Part of a small language model's weights.
Size: 19 layers, 4 heads of 64, MLP 1024 tanh GELU, vocabulary 793.
Architecture: RMSNorm before each block, learned positions, biases, tied embeddings, capped logits.
Training: 634M tokens, 4834 steps.
MLP neurons of a small language model. Each row is named by its layer, matrix (up: input weights) and neuron, and shows model dimensions 0-127. Each number is 500 + 50 x the weight over its row's rms, rounded and kept within 0 to 999. Numbers have three digits each.
A block is one neuron, or neurons of one layer that tend to fire together. After each block is what it responds to, as a language model described it from the Wikipedia text at the highest values.

L10.up4:481398442451492513455447480434505612561543521530538466489458477409429548524483527555502511539517474498600488526501554465584433601553449470496587589505549517458526582507435505424518524448397524489438439562497568526475496487512509549434526531470441489513567508561537426500436567418497481501482391482485493480405479470506504493525552528474448468478528375472541573560534539535456541514443
L10.up61:533483496521500585497478537467586563597468491518533539448469497535526521445501496533496553516461611576466572613504475609459411531532488448521485560572546497492465505473442610448516382568476515483442490500475489404554562412338514502586460472531466493539492564479520494472514541487538445591474518369534388507438579490467469441485487520450519560474509468634619505487525433448530439527524
L10.up67:574473549423496468463530450552599504485528552464506497483577596469559558462534529511439454517537480472574503539456530531462507471509456448499500464506517598445500497533485513478514462512422505451554532552507471482409506498449486510515446498540535464538531496563483459499490540477590454498506525448581538463431492433493561505519576432494444459478607380566500512476496478531514594567541
L10.up83:575496528576549507426520448457490605501553439556593490527556591549524575464528489535544449559473515450489460483498539483500451538493453528395555557452548576463527526532455505487609539509520478538523432589500556606515528507418564472404446506458592466539495477523533486512425564469553466470516445463491495526445529424505455496554523585515447477505495360561560505574516497443539539441490
L10.up322:563450452523543499410496518512505550427485484512636519568550405526505490579450560502467436495591504490455524534518543492498500523595534487519462543484472516460480487535501456489462502452459388421440520472461526539505410465524478521509520444431454436495554483567496421425451460445580418482476429453557486483440448565598513481478544507523450483463456548500506585527553528494513496552450
L10.up435:477432409566496489416493562474491567465477546516541516502502599382454572513496459493448596507553527591503526538478502554535387474518499424446506495543489478541490505589483455453535540612357575553439503586516489504530518560440463403509412438583560501532496501564573475530421577523493517432452469562498438421533439550515441469535506504527480486510551536472490539546473440591499505574506
L10.up914:551493503469505422518534442527581515422507444573502575526542564555515481539380558481508454550547483505483515485579545500502442525523392421564553474448522507498416534645507481529583508519432482409517604471508582505415501486470543501482536476424459535518504498579429464455448484503539398506595507407493441446550498511469393537598481482519462526412429406484537558604486569447581547554468
L10.up988:557475475462447463500512471564599596453468501489475479515500491517536494555402457542430387569419542470485546538537457445633442579472450409478525571507448501445478442519542627507535420586484519509502516411468553552509475591458498510497568563501621530496433436530472495515464435519487508532459480430547455439436540424561487429467529486482495457450457403492482456536488570424518487569533
Mid-word fragments after prefixes

L4.up92:568481382452567509507377510550461511456474648469480450431479479435621599524540503544558410544548491466584454551492547533549460502479459514553497518484457435402515538495500551404460538531403519377406516532540529488570475530468497535459471527534490538506529526500448462512504601589552539502562491498516518506485527559499406432540516378496480522526446592469492540464482530471565534465560
L4.up95:651576521442552422439503565468560482461413537485440439535570472522483546494562526476543521556506536571556598493439444510455426486552502427493409551513513522489513559566470497455539495586582518489432563482478562481568534526470504538483454481515445528531505404469566454491442513525547461528508519487486549505509581541443538457470480430468480373451480504528467479520512553567576513580538
L4.up172:595503460477587496492528504447571494490553512589504519530464545464517465463542472515483506447585494487625580569517546558541390433489448475511443507482379475446595634463533391536456463444503510474537470440506596435538405539413443533514468570483473510531484533481509518541526556425559418460530426518454559493460517445501354448493545506418459414467494575441477469475491566487482524620472
L4.up373:495534423521552511572417474492537507505421366428478450538537520492539545539515449478609565483491499563632529562501561460487468532499462423433451613440436503460452549470511476434443477604527495475462490471580525489453521549440480409430603476491505521467529445510535510504554537572509451551437538490460582448475538541494506438461487480538507468522469436515519438479470531543573559527431
L4.up703:667520505518537471443465577470535522427479484531506457421535577531458498429470520451502580515562415582544494501515489508460480462492449483457455584481454537506489591458535527477546503464493496463499421497562524609512464493530507540506639564493381542550502403487523464474529523520534380468525450512512472579369567463536372453548570510424462428534514508573464469528453505612580416508501
L4.up750:557516486488553427471516523422535460477481455568483551479536484465445531412466543464410506532492504505576572496475490547500458489539474467567497487542416546415548548517404483384495397518521514429513574417588480447505510477508485513485448549504497628490468623506586542533549496503522471484545503505419553427461463510547536462488504423443458411451550494450434529513480545547555549460501
L4.up869:585534540500541530459531573506533454498451604538492427469612522475523475521512443525522556483509546555579624533527476452373527507504481518527471552510573511490587585476444523502527480576531553534507458445427552482583464466517451461503558526501501644520522466490546491567578503497484422377454496459518518483473574375522416392483536443532518388486473545498446650458488524485528535530489
L4.up1021:568536451503498530494426557576601568520479473472528505516550565445451485471540515563544558533594461463496612557480579451535441633590485440535515511538468537444464637592438532427619538560395432541451489350581500592486450517387533447423473502561571534553533474515573382530500517561488522461556518501443467551481530480504448421488482502555521457527435432472469575532495488509510546482511
Mid-word verb pieces

L10.up272:550458484567613453532492510505495569485463633589537561546504465570552481447518579384425461576504554526469495516490568457558445512497577502515483479457477549485449565540387515519547528532457555398464484547489486487569477455417459504475518580529470400478547452632429526460427539458498485509467469529434430581420542526427562434501488472523520493508500499449532470481493480497446493561497
L10.up340:576519484571521455515408485549448581548383572526532580452533447503472541510430480406503555537551546487490564475492474458581460497539547471580454500532559519471487572479450516428493566520490494478552456523435414487509506529498522495481379565575466458538412499534546462462471411569572502399485478507493411496509504489566446399457592459472528426438504410492494616476503533426495531632480
L10.up430:556546498422399477521423476624527506473550564647534498569456462509543457378510557491477534555456482500383556503512528588544438444523487511455425521505524531447542525565560550506558428589545533464532573513399491503466509462485471491482529458484472456583501503525485497478425512563552405466492427515447499525462474477532604460594559508440531428550561492509536505491495490542541432579549
L10.up517:644496479405555514619480461511546540545472509592550460519537435489455541415521526470563495528558528564496488567578586465564488548506483509484511556469525495476470485538519594512569563515533454504542493562490411508528464517470502507449502468474591499550499482519484485588352518479481467484478489530457521492396572500438501461498599573525445452542501526406620549528532485482496518614499
L10.up718:491542429476492480451416501461632582504399572551513496532504539528554473464527535572441574412525516556518497479529558502515489546447469522520506642474531478528541529527465455428484598545527527508487403484492469506554507410548456492505467478493452465619523411607552469448561545473501465569469534409522481529395587463451498544529520505464463397472489422463447492508451514494442505518380
L10.up775:558547393537496480491511465481532569548430501567489455557562531466518452547475452569470503516491479574412545561475459473498501545542510478566392487480512473488506481498484493499497488539465500425511478410481422478496528515293489497522511623610535559477569489526449457490498489542468504483377604496461470483488517541480549419553642501521559496487539502546475484541563431442502468588480
L10.up855:484556493585473520449485467575540550546541550603594461510482541519402511511487575506466481470567520518577470522572498547497563597559481488548401544525473490473436565438562473423491510595567530419480577542515465519516456556433513560435551547516492518592490546511551512518597500447508429494516485465466471466458510408530551411500666458475504448477475437508618525473487480456521589495479
L10.up1019:611519526530515548487537514552506565527495537542553488556483490468415514464492467484629505523460451476502470538581504484533499523582483492431508534448506408439486495444528439400467528576490538465476463542492444460488537399391429458533473525593503421608494522508452469536472541568527490418508561455482453515429429518501457390479528528455462537462528467468546492501501512441498619643484
Full date and place separators

L7.up254:520515469476477432494386496497604526498560408503567477496456547453490443563514471472557484505503538519410541524602510449582480507493493474495527499489479465496439497494561402475498511453488540568596593412438469528515473464423486507418482533471471452565522590489442475541470610541496409516528473494531469511480462513444559518471530523470508516502485358513603580574472456455507606451421
Infobox field-name starts

L4.up0:577425482488490535442499529432537524513503619492477438513581449445456517523517524431494454474512531551520483545594564485547483483490477480596472447546552523406513596509480582342464497545462507511399486501507499473552451503422496529439492535558463522503463513385537462453519415476513449542487449574503523460464516374540449461516578461397485547509540479420427416541505495535492498577555
L4.up332:521489408487439515483494505504567560478577612550592462574472413584489545500385544538514464430474591538501489504530447496498505502454501500526567516506563508409360573478532562486585504523478522523524480510577580442505479470487511485473579544528459408503473457482427434458510550508531440516475404442465536546470598381430498516600479522494512478448669426524431441491493465490496391513480
L4.up365:478548488529514482512482467526547514491414525503518556511509456490433409486455560477559474486536582490412493564525452497550475515441481493551460547487593464388500531445510547460520437471452570536587556484581584449556448488503511481426555510511502496571490532500562455568456455497469548501511457483484528481526534385447558465550519477370492473451518538461478473492540487452492396554481
L4.up453:491536467483542518554504522505596533463456553576548498526480501433542497531486499436551528440557461489563538468519533447472504473467464506432525572427430389452536493428566509438517361626489528562562483428581563491540566520524488462493608492543471503556481449474468459555637510479488502524525523499495535573470451401490552483538536493453512447606510475388538453562477465443532581518473
L4.up476:528538513483510546689523500576544474489422536475479505568535509458526566540501544520558451488525494532466651545454481500510561449527480486434448539498498472447492442570555466519457461559398494470418540462550532472566489492409521424470472580532500530551477555474485494603511465501490597578439432430425557404464633440447548459510515513449515506490472502462440498493481477457467493556532
L4.up660:496442475477468500554539464497587479421519543466465487511510387526538424567498471550561407422523567528467544470532494495502545473495459501582503495528478503417446486457523551464499450542507528541547598478506527456381529478404466484421511535595437471547416529512536426601489494510525433528472404520467488451510529461437549482497551496442494535545496470435497533447539389501503559604534
L4.up670:537540480561485533525543483520560501417406567540518505562440421447480393481498471456523520492537499605404479534565468544463485497467512474492500540554521541474475497469512558455575470524526454493543481523517452449511455571433513384452578534508600474576376435527529440532481456552500380485479522420493517467508654435428500490555570463513483445430509553483476460505564516387473404540492
L4.up693:517488418422556498547520553572510547470479525505572428562518460522511517500517465430493471411496538545511542536503435481604400482428464485474471565510453501470488481479528570472442465521542524546450508441526575451584441475444486472401517578486471503534513539489479435534465424457480525444596471485456521458381591438438557465477530511441480423531516517428396454485522434448446429505389
Date-start after prepositions